python train.py --activation="swiglu" --norm_place="pre" --rope_fraction=0.25 --bias="none" --init="normal" --init_std_o=0.0 --init_std_up=0.0544 --lr=0.00147 --lr_mult_up=0.822 --beta2=0.95 --schedule="wsd" --decay_shape="linear" --seq_len=512 --doc_mask=true
MLP neurons of a small language model. Each row is named by its layer, matrix (gate and up: input weights) and neuron, and shows model dimensions 0-127. Each number is 128 + 32 x the weight over its row's rms, rounded and kept within 0 to 255. Numbers have three digits each. A neuron's up and down rows have the sign that makes its largest values positive.
A block is one neuron, or neurons of one layer that tend to fire together. After each block is what it responds to, as a language model described it from the Wikipedia text at the highest values.

L7.gate393:081132166142125138083083125081123164140121124126149157053134084142129087084155120122105120137151140123137187078149122104138147172157102074133131089138166134169089081154132094164144123169126110155128135162089076143172136167194151136104118107097105097079081188107139146120135114107129085137168169115130113146167119183152139150090110078096142197116137111157100115151116115087066102141117
L7.up393:084085197139127091138106099132087086098143144149106096129094108103113103149143125124127073089196183181185169122187135123129091131096170101147073099139159046114087107097119057145149126150090207125159107054144103112108180159172204125142170157088106129119137195109145132155141122136164159104151107141082059139136156091161103164100089059170134172153111141124109162154162129141117158140098
Time-unit nouns like days, weeks, years after a number or "several" in relative-time phrases such as "six days later", "several weeks before"; also scattered name fragments (Mar) and table headers (Candidate).

L5.gate162:166133148115103101139097120171129139125112123175132094164043112093131127084127180103090133085195089140127138107136110141141116115112154156141196109143141115146094064167092184158085124171152148154129112165156129094124140171161150149102131152069152120109205218122142125136126160040165096129102101100091151136172077111131150142078168110154128123135105067153145094121057147127141154043131
L5.up162:168160148089150054112107178063146154107155147116152075067064118133095132134175147123144120134121146101103142113110167146149139118126164127122096126183080109109179063158137141067104126122105086105112139170132105117145155145147055125079150114103119099073141096101123115150116145106116128142084064095123144126102054165116102131149131079126053117172140137155139161109081134093145111099115
L5.gate272:194163170129086066143143162146186184118130185076112105168083103106152196132163122152106090126111145164144127128114105132187129138110159116111185161102181135125211114086120122130122106122091164134103150112124146161124133098094147177112191112185122169042099149173189119112146134165115112140125045124135131161165101099090162153212154085102125130156067100178143143185157104084126159140138
L5.up272:155195136093161091111116121091107063110086135125156165129176113139122109106177091111192206111140049163105179144196113150122090068126193055128110216152182149148117067077157098106103130143134079100182147151182096121143129140083135111116089094091126125148103105056141134115135108143117154115084097147174089116129121151099101127136138110099120183156093096151088112084072134044111099071134
L5.gate513:122122181087112129113112137072169164130123169125163112151076121143155157108130105112136126183121144100177109130076140128167083115115108151132122126157162128086152095108134119168109178133138119139223139141084144121183138086113138166120203099162144136075114200094116175148126129152183147126077171141103129143105107120087154136123107113096152139207091140123108160147100185123106129138165
L5.up513:105123165186094165124082114141134128116082156129116130145102149085192085097151171122158126133103103165137141111094124125185167110133125094123147192109134126148098115103149181146143094164148118173117135094153188127103130158092121151095203151151174124113082182153129093084110124097171108114105101155136128130066125140119116142193099132134157161134167155124120155102157155119122194110170
L5.gate548:136157127142199150081145208155142120104103197119152100127101128116104153104151085106122121117142105111133152131161124077086061122163108118165130113183172098130135120160111143178147137124132121127187126135053121143112084127183190187079137184169108110124166168099173092177146118119155144144151195089117199154177119153140108177087087128130123130174137128092111160178129187137123078122141
L5.up548:139123161135113110103077177157104067126129165050093122120149130118088099115098141124147149094131151093130186195110217151106116102053147111139137151116160138140074136104142098201121159121111074146166095076086147104153066113104046136134152163167106153096188176137103164169117121089162132144128156104144210136156111135128082124113065102131128120173164192131105150103121170090115062152122
Nouns for groups or kinds of people (people, members, women, band, group, those), often after "the" and before 's or of, e.g. People's Party.

L2.gate61:142104160100124112155176070103168113090147140134090094113092130120124132141112169129181115110137152131079146142139190120120130128120066147154118142185082141148154165125088119105177193094191137206074127151080113173126118126173142152115106112114112129082145156111112176130112057065119065117095153144096120140125113168140125079133151120124181191128098175124118166123098180172172056133150
L2.up61:129089072129136115145196103155129093117077127158124099119136109134155179105114109116097121075153148146087119105130056122150203185094158120155105151108147141122169115118144135116140127114131124182137123128152130099077133102164172132185125055123122091062225160195154137130114115120139124165151119107059089100144098145051078106105104079162130157098102085141101219189102174088118121109188
L2.gate91:168163124167059126109111115126131116143181165109146169143087171148127140135082208138129128150164114117132102188124119081088107139109146084145160117140120087058142090100090140132155105117123129201163131128079115139096135117136122116083143058163123024111118181152167119114163133192154105129130092144163136133176111136137122138176113126199084124096121119111127153119112139081184146126128
L2.up91:105222136077117120091030122100127141125150127111116156122186161165085104091107136147103098182135123153139111112091091141160077155124091091141156179183134170101166105122098124050104160150128137156153103133122078130080119071126099142133179119162130067081098111204129176130121147209142136077133108123181085125148096138145114130162121120126127141049142144157089135117172122039167117127124
L2.gate97:177116096119136150122134071133188061157197110090199150089083137064164141117104147084171115163071152144133106159173137139134118128158151105147160098151164133181112085173111159141152136161165125106163096177115079179098099138162152133066202066127114154124159163167143152188132163150119064177158163103132101126138144087115081083152096110156141087133143113159118154113115089151109163143163
L2.up97:118099123167138138175076082150127099047157164208117086100118136136139133093128149129096127181113117188088082125188168155085080101188156104179122144113171120144121100124112146075117142161111167126138159118160136171126152189165155148036213149084165136125135150089141195095156130155168112122113142111142116160134060155144127148111103152125181156126119140134116109216103120138153132140152
L2.gate138:130075145168129083120111103133156118098138219095154145104059148118148076082102167159057179115122117094126115095173129155127157117113150130144121143116141116137096087184188136154139126085139175157116126168142165182118117116110137114117152096167114052090142146119102134116140131124157132113129105138154166166164100170119169133091163094110075165122098096120164184152153174122104092114201
L2.up138:152121174124175105136146152120189112123144130102152127124056107186112133102102121109126157130165178090181096098177109205146108128081148186098113146121097145142142052165175138142118122076139123095100128161103181137127160089072146168105178102163093071136194147136060124128102098129125144141063091135160108087168076116132149171075118098137068170130113115116120109111125152173099101151147
L2.gate154:089126086126109085107099120167118133126157135100178198115119161134093177096143130131126110063108196134157171140161078168156194175113166098123117134102165128129132109186182116170113125124116146139111125130160133151079110084095134160129131060165083115123077172141116146136109143158201146178136099110161166184118108116123141105166116100097105153126081164145092065143069131094147069101110
L2.up154:090170111100171121115151135109069096101139172166123140167120137144094155105168097163116127123163185123149145085144158090102122140110087164136188108118150160167077139052112081194158104151092098091155178110077111111117099117163084144087091051104104137093111136112116112132091144139102147134108087137125156089170096139119133163162151173030137162099105139174144087160081116117188109113139
L2.gate180:133104111131155108164128117105155109139136093126087118105148094129138082144062130186121129163180098145084165124064133156112163169094125085114118169108123109147122150139172114138117160194126130164139102095145135140132119082171148140096108144173128116150155147184162183128147156096187057079168255141138140147085070160146140143114088110155147083094131131201100129131056126122101198128099
L2.up180:101155115105128120120065179144119207159218123145143120183152134081156132130131136074090181091087090092197086133109131142192148119120120108136140125093183088175117139174111142124114139127121112144120053099141144165062136105111115127142114140137113181115179113136120158108134155140083067097170145093103116109161113098105127094111086111207095146133135147121142123085060187137126140151120
L2.gate201:140077128122078086144143098111079111037207134164136172077139152125150138195160115127100145147086115124184118113149093114100118102103140098175149053135093121150055149145113120126128154161101126132136057085116163126069074131128111158087104137133135155073143195098165090126173132133154071123158088140151072166161056141112150089137142180126159134130155128124140116198116149157101085142158
L2.up201:164152097118114113168144129133134121103183151113109092140099228093134144139161139135136194119152107117221141137144178108152171075121162107126155162107105186185159124166096144130108141137108081096163112141094144164175102092089152151116072108098152144124166118140125098161098170070134089151131156175054134129163138088087140128076084123175042206090077109127082084128061111102081136102104
L2.gate336:161092167163100182077133107125168109124132130093184146114147137151159172078062091140136085150181127102115142198081076152156180084086109049121114142140096108170133123168164127138157091175096089161164111111078152173098085110179117114115099110135119040123142144147113131100164138192122135186127089061144074121122068139182115078129165090170078188159137151114107135139126068099147125109113
L2.up336:102145157131066145104107108169142082115136114122167021093135133151150152131081080108162104149172102194181093170073106119172160109100121120105112089165129147181172156127075089077131085088123120178172151156091149132146083080155087171150108159123115143092130150102141085087152126171159158142099068141143104134098111144105073103077130086107150131087144136165076145128155136150126137090169
L2.gate396:104169095130110074114183133089104126113148125149176137150122081082145134126104095098136087133147168139107112097127101091181137135149120090202140097095184148126118097109155143162145113154133183116154114076109035142053107108117157134103095083134139149123059161091139074166122161134156144079103129141078135157120132216107096141125151105174192142062161147100111148161174171119115122115130
L2.up396:135155091149151106119103111145107092139074073130137155178143147052106087105152142129112097071157131171117148153144116104164154131121129124113088117125167159187118075154133129168115137176083177091143101093137085140079128120149163080090079151126070168142098167133128120147108110158131084126140130095048090136086108171108151121180125140163187140120185167154098142190151118160131160071107
L2.gate454:161109150127128153177119089117129132172132201101166187089100174130147139143100144127121105155120092130124113153117201082133115118071113091182162113109095139145124121143107180174171157188096143169116127087032154130102135176190149148128098119065156081127122088144103154136109219107142126096103150118113099095124156097157126116160096108080130182140109125119101068165127125084122106175084
L2.up454:101112148144121128137152146180127064162080152095153087127166196178125135110113158137148093171178127154179081135202151137133113079128160146112177069112040144183127129144103204115151170126097133185117191125113149051148126139201125161090141159077148124127087122149123125142117180172147132151168108145165126119129153129128170150131113110072144146100162139169113179138120156149131111092147
L2.gate475:153135094160105181146103140136112089068131163106168143119167180175145162106093143112092120094176132140128084113151106105118150121171169094093128092106153131088121096191128152126126116102113159160123165167123105149117141089134140111134129092116107091062092090122120086152096137146193122122123143157079112168135167090102087146156098169116147122110164134165161112158077106102125144126140
L2.up475:172088127151089102086178150101103086141192134106128047142094193150139136146098069115077152103161151147132083095168204085130126131146124098172120103170147113137122080232105141130135174111078112129119119183164132128115152090125092088093095126129121110165121107153134105142107130082120147111112114217174079120154149107113078104080108149102143120113137107109165082173082154120179192143136
L2.gate495:152088111114172164114106167083113135112133137133065096071121141091152081080133105117090109154161142128098119115107117114127169098135143089078077117081131154169106171133121103109082146146123145104075152133102189166186097115201119134120086152131248136116202157186117176147139112135179104130122133129172136123180072133080192157128122109138171144048151055165147134178111075113093077137158
L2.up495:093089119120133116176108097105154156113123076112106131097147099110146192091098075103106145154155160142094118160164042115130148073165125117125123098167166184082096121173137112110203100085122081103125115154125130107109076050153139109136084124143153118125126030180104130188091120146128101100152106072103189190137101126076102134142126140196109098164183175156070166150111072120110113133086
L2.gate541:176129120119107132120100129172109125084127093132158143077102120103155111128047133126146099168128092100162096109144148104162143105094082136116158152160146165125132124201112153099094143157118138228088136096074122177143099151107155074068150134098131159078144191208157148127141149182172109121076167059078091134162116145109099127162042104146171161143107143170145139141103143191164127149104
L2.up541:184120162137077102078170138128125142127167197114093090126164100149098147177114078106185159113140174159179118161147085110122128201101140120123114150184089148141131159122165087129078130193130081091108105105121105209093199091112093120136091107087141063094180171129127160177124148141115160111152128108158085139118103111090126109053142153141097160147120208190108124194146122142095109071123
L2.gate547:155128115142083130114151113096092108127110148146082135151116151161175150077109172099133123060153092119150114149142190137143097144102167084192106121141132142096170110168177130106125127102129162158128107115126163132091102153173189101130140080181116079073124188141156138130101133165157184093115089150154190145160122137120102182153125151121157153132103140124109125144070101140125144136110
L2.up547:128100106113107121157075127153101120150109161141105103152146104184142089117158155102134112118145142105139102196164107163109144101054119185172114126194164159124188109170141067106129200101143109099152179091092115097086135095121084147098126100166133139096120168182083143154161098088142178152056115166149130122167153134117104132093117111103177141076157132153137133172122086149143130117077
L2.gate590:143120169173116130160134154109166139126157155086091170122086146137137103153065156132111107127092180086161107177103124090128169172133143165115160149182160086137126104155093145130184118173105143202100076107090148164071135185088117140158144087125098098139120171159157122147147123155174106089141114153162121126126141093080071114156100095097124142123122141155110094173125076187121084139129
L2.up590:140136100156124110101068158130116058085100143134155111100102143161041183143186135152149163097166085120150175122196177081170149068123065122116145104175063120137111149104125135135145058111056076120132191069135162214172085090128149115094126104141198126064154124084120123120155135138095143118132086188133157130166098169189086112098182121162136099143121117175123169087115156117105174136079
L2.gate753:119128151049140092128142080115106110096121094146156155134158120150104109145158126100179121115095146120116115110166103159140096113174152072139092100140142178127127139132175144166165171143164161133111100108104120136106154142148131116076084037199142148076123184089155136139113085086139153127086173108101154143156093085022112058181131082107176089160095135107149150108103126139151116142153
L2.up753:092123085098104115162096139101134126104120123138067104147141152106121196076150147120120102122166145120116136119149137121137135132151166116119119137115148139087144194177125139104170180196116096158062119099113099094191133040129132119135133072183116129112143120159100134124119121061085204076092100092191073143113110127127084053142083121093149106150124135185208181193087108079108138146158
Plural nouns for groups of people (women, men, children) and for time spans (years, season, months, age), plus middle pieces of Slavic surnames like -ov-, -š-.

L7.gate374:094104180123111133106179182120145128086124146109139175108037097128131166123127182145078149121142127091083163120103108117129077194145178127207114120094079161131126125110143103147135163099155154129161108127139125119147106184122142139119174103152180108099132189085121037085150179099159083144128134124106144145171140149080142131123142150176149148155128106146150061134082112141137105107139
L7.up374:116107160116095142103141180122130102123105092111141122129098094138149143103147191124111178149171125171092179113129156133138114182124126141159129198183060158166183169144101091109136139146133147156157130084139137128162114167144159073100118152075168109121127162084137070128123142100124101156097151128135173147224171162110118096120060115166142125105120101146110116101121143163160152091140
Generic nouns after "The"/"the" that refer back to the article's main subject (album, game, series, station, town), often sentence-initial before a verb; weaker on periods and "which".

L2.gate28:182116115121154091133173116136108105129136167134207139109155122116125093110137149111118133127137196098155099182147128126153147192092129111174118140099131117128171086180179134091133151132135255097168144102135157109085043135139142095117150134088223143078125152084081129114100153101148128148152145199098104145159124165142113181158133109133152180132174090111106143159111189128128104152112
L2.up28:158053159138151111105139121064069083159128150142176126109166160101130151127138125080117180144140153157142141176179125157127193152071131147146097178157112127106140085170181129123131116111044183099156122143112169064132114165122107078157104150087154164111150106124096125065137138098091151151093169111104142138136128213167092140089093111153144192158187115127144129145133212051138119093084
L2.gate69:148151167073115125151192092105112114094106146051189188085089103097085099112150120097124097100081123148124163136094074100117152118117047118141144188129175079113112156084108161131181165137182176146152152092121150139135170141112145126116108130167092163180140122159154092089124149170103074104109116112187111112125148150106127109137123157107099122109065135100166104100106145151101104097085
L2.up69:085128137122162132128128145149097132142061129102160138123149140150084130119066138090094085122107106125112099168119151113127089113132077180150161124130102126182154119174058129110112196146123193120136179179156105164113150159133126154127095149124159140198189139107087127097104166111152101086106101133146101140099152147105175085093089176166158178137070134155115088126078156133198148081126
L2.gate98:112109057155084166113085120111088104092082163108136227096139214123110135151102101067144066116157109080174091121133188133063079166120142114163067139127115094108131111163154094159160118159096133140157121147132138195124135087146140114113122119113152136146108138091149172130117131134081136175128140146156068162089081129154143103142108118090165135113157174178116148116178084125108185167106
L2.up98:145138096167186155111089152150048139146118180119150115143111047108139099167122099129173088099105165161127134147090193140131113167154124052170143153119082115078152136083141129117123075196141143111152108141181068094169125114131149109068189056105132159105112104106131146134123099140172102087085144127125104077135145126113136110132173113085145210069144107107118190106152126116152085173113
L2.gate113:136125113123079153085095099104139127105043136048144166063117140123146104125017125182150108144131116145066124186113159100135144210127158164141135069147104178129101092107148095133165159167093121178118131139166133163124085112151113062137162146120106098112116127117137126137144178174119120102101133140073082156125094158111099069144151173085139141187145122105099146115077159158109067153142
L2.up113:065150137047158151128154095123092149107152067140100209117117083103179210178098104141161103129131111131123131140143097066142115124179143116151086094152118147129115221161178133081132195136082111074141142155155130122057144153153077118143048157125114172156143135110141150122136104132123193098078160126129167165132155068115130163124161120141138173097160135113100106168145126214142172117114
L2.gate164:144129097102151142092141091131164152135179095104187145082134114177119109127161157147157181088127132130111118131148095115135054188208144126160172138044135080106107139142124146147143138140199126106143089097163121116154096158149123125103111165117126132137146107194096138111118156096137120126146181094168118179162132080119135071144069080194146143111175089072126156145124135131163097136115
L2.up164:139201093137121083174106162138137091116134153134150091129189135113077103146162117108127179120049148076132148080158137107131074125136132124162139185143126142122138135139126144084081174160136091072171167127125125119133084121120118158142088151110144162183166150128100109059085138093158164105136083072168128197171126099150124107122089062119132164151166081118098191135110122139184115144068
L2.gate197:159130092094112083142145099077105104109152072165121121135126086103189137060116145095156123106130136142132166078157161139175129202135133116162140167112128107093170167091108136128086188196186127157153136144130122127118161120110080148161149140145161113139177125174091156058084186212157129130099145118142122124118147148063134092088104079145139119136078143097180166134101125110119140122153
L2.up197:114164114143121163130059155136071116137117151105135153137123100116126109121155171126129098102108156159101117140159131144131164098106111103131170149143163092151138118118157161220141079224129164123141158123089108103201103134086150120065079204103153102142086081122132138090102122164163132135123147065080153135117160166126148093139133130186084122114109122158120093168095105125172147097165
L2.gate251:119126184114129102097098137169151180193070185103115114121164113118133077161149189119139134097077097099112111176164123113106108100096110090129083117137123103089190112075106092163131129080144153140188132095126090158136098128109136159057148116114091164101129111161148138124215118112100137138115100109113125145121144124088164178092081109077150151116107124152127114131144163112166140136139
L2.up251:111164221181101053089141154124104109120145175113092100092140134097068137151150112141140126121102155146096128171110083100154115125069146135144166205139182179093137100122112136134152186119139127141116120171102115097102081094067137149076103132070078148113128105194110159108163170098107141147059122139159136142174087079116195144110137078143081118094097140115168150101090148080128124153122
L2.gate289:120094111116133155117133160122107121109114172091097119144078112143139138160138140085117128136056123088059146140105131080109142117114119168173136209124135090140095123163057136124151187149143178107093071136099140081177094164125176161148169120126164143115151160157163126117095195075192131131155196096151144161129166111166081100142122085096161166162122116076117190167126115136145036118133
L2.up289:093160104135094151123058149186080130120073141103079207159142095133159106159153135083160122140087108101112079169148121134154131117118143123159111142133156136147075117140148154110159104166113114107122106094138112134093121089105178110123099107135114145141126125164152115112093155130150120173083116061139157101159143159130134111102094129124139179146108114151105202091174102179133083130112
L2.gate305:131120120156095198081152120163160118151107125156087206141069077091110109134107192094142158126061115134062136093126067154141123105110090146178088076117166149090130131101130161131162134102124118092182143112101142171165166120141177133074135148140165103188136110146089127112120084152135105159085164112150142125131176104113136078131091062142144107131155078140105129081143134100114102166086
L2.up305:149124146154113157143124106094136111140150138142088129123127030151148152168100115116131139136086170122143115103143109104092125126160158113114116147107136172133099132141123167140123172152118102119136092112103144081170134127133044105201149158143103081159055164148143109085147165170159129127082150160225186122145136154209055125110167125084109119122127131113072188226161100140170162135113
L2.gate370:196075122139184184069129118167090121155112129082163137139162192156115067123123137106147122191143115158025096112128137084132134096131133195088151118104172143104184119167107170208144159119090161147138142136062050126111083110204104195126105089080121078147103102129146111135109186169142106121123115069098083148148134144116114117129101080096146098146126099098103117143138137090150137116130
L2.up370:151091092093139096045135120127139157130121080132131172102132160100144119171135119129123096099063139120092098145139147058144067144193176109091080137178127124097098129088119114150153138183100138109127163146140161068071134126089095106103094161192049196122117066169152140098170113144158154119101144048057157131064119107103144096148123155085117111112111178069115077080108148145117119113099
L2.gate397:140160107063132161117120096077079154124142234159112156125100113126138125137125084190091076120130129087142139168128123140160096149108159067151127106120148187077135128141199141131153127192090168132121174132140084116146078203189134141112090120146167111118096205084141137158075146103134170144102161148096133132150093217123161200154130174173125150153121096062101125133131153157093086128180
L2.up397:136124138069097158127080127155053108167122196134091075168158158149108123102124131122083134071165086140143099093118115138103122129126154096093153160092145194109131080110145132148118154129094093077086134106130071124176078122193171081172073169069111122121115184165111160117092139091102170215123161111099059110132108199156148153128090177121129132110149140102131163134120114098107164129133
L2.gate443:144154112169122110119094095124135120064125120127141129196162099108133143192178106138165108101134150161072181133111072123130114155155141096178123138093132099110121100136103143131120167142083142128185113123154087131167114186167163128117145151099115108148135101107099139118123185087117192135135140071135088157184111150143121093119149108145063148082162135061099122115124059132152131146137
L2.up443:133191140137098121163101118103115073132121110079093158099092094088133166111090192089129147125064150121094102136105140112089059143117176096080155137113113149131201098152104126098146138160082150129144131169155159114135108113098149105179086146045155150093185096082118109081143114088133101130114156110098161098135063119161131076150110136097146208112094046089084143123154142141099072091122
L2.gate570:086125096096174115094147134087138156144139125136186114157093111073134053148147186104106130189127148117148158145126083150098063184134035152206159120079132106133093178142139129169146129119206190193111128155099133145121132129135166114078124120158175163114112126120137132130161187088091126148076163098138167088178127185101135143122159100142148191154115122138119123107118186110210091169135
L2.up570:110160149165168138140109168080108114142103132135166137110182058134105075168161093090166147162077119127132148140142116105103107098104121076164179143131172149164130138151121153134089176166130122159132131141120106142078115185092162135147069095105198131132132099157142118110140146122140155137113117084137137124114046145087137082075142096175118203126094107143146165161078185169166157144156
L2.gate624:133114145109131175067137140140111094164102194087142149195165117136132134129135116096161111081158116138076134150148079127136088135054101110176153119136108099106074130145142168153145107169137101149175085139089126143090129156148175121170095122120147072061109163128111118163133105132102143146196144162106113096144126173136131153085108121097152118114144121050171129115106134114150109161103
L2.up624:113142181088107138152066114158125097142080145101111140139115156161075156162099084105152125045148090124116106171169119113178071145126138122091110116146112125128161126128135122096198124175119090100087071183092104069128118134202133146162073136089082156128118120142132144151158116101093178151125173178149117118155123159117066151091130184114110145127135148176088091107142106117129101176106
L2.gate689:089110133131177083143124053136177099109146065114101127089147081098166096110116146121123154104142150147051169083146078141150117194139102168150069146099148099093126102106114127113071122113120149102132095114167162127087038186166131115146130154112138120123124109127171170181132139142099112149159158140153157130186098101150158103100128077120170153135189086148141134152101154090118091124141
L2.up689:154133161134176167071103107143102164145099172160161088124199083155178122131144122143126125143139189100116114071144152134133136168128112153151145124145141138102187094142160139098133186149136140102143175173179179158124160174143124182144110145166201147112115124166126163137127108108125124102129145157103144141144084106123113080112090144243064154097154054156092130126089116120176194109156
L2.gate733:174064180155086160049118092165124158143134149127176177112179124078158110099060115133089101162158116101120135192085106142166088191109141136139106076127195142044100064118112171143136139183102164172141126089083088083111091131201165114128149131096078076157089194075169162126143135144122141123115118127123073132114107143067207113168137122154084131115138132112112098103090110125164125199143
L2.up733:111085100083105145122136101138065171154068156096134186115063098122159126165142124131154072115119062173114175156119137190120129121127135153158151095075120149084078118081119166175187166145166164108150142072092107076160159194105226107179132113120140138137125155099157173146101135133151126172104094109134080139129100167162148140075078169146127143070085095127161105113170127108134149106139
Short common nouns or word-starts right after "the", "a" or a table pipe, which could begin a longer word, e.g. mix(ture), real(ities), stamp(ede), cert(ifications), song, band.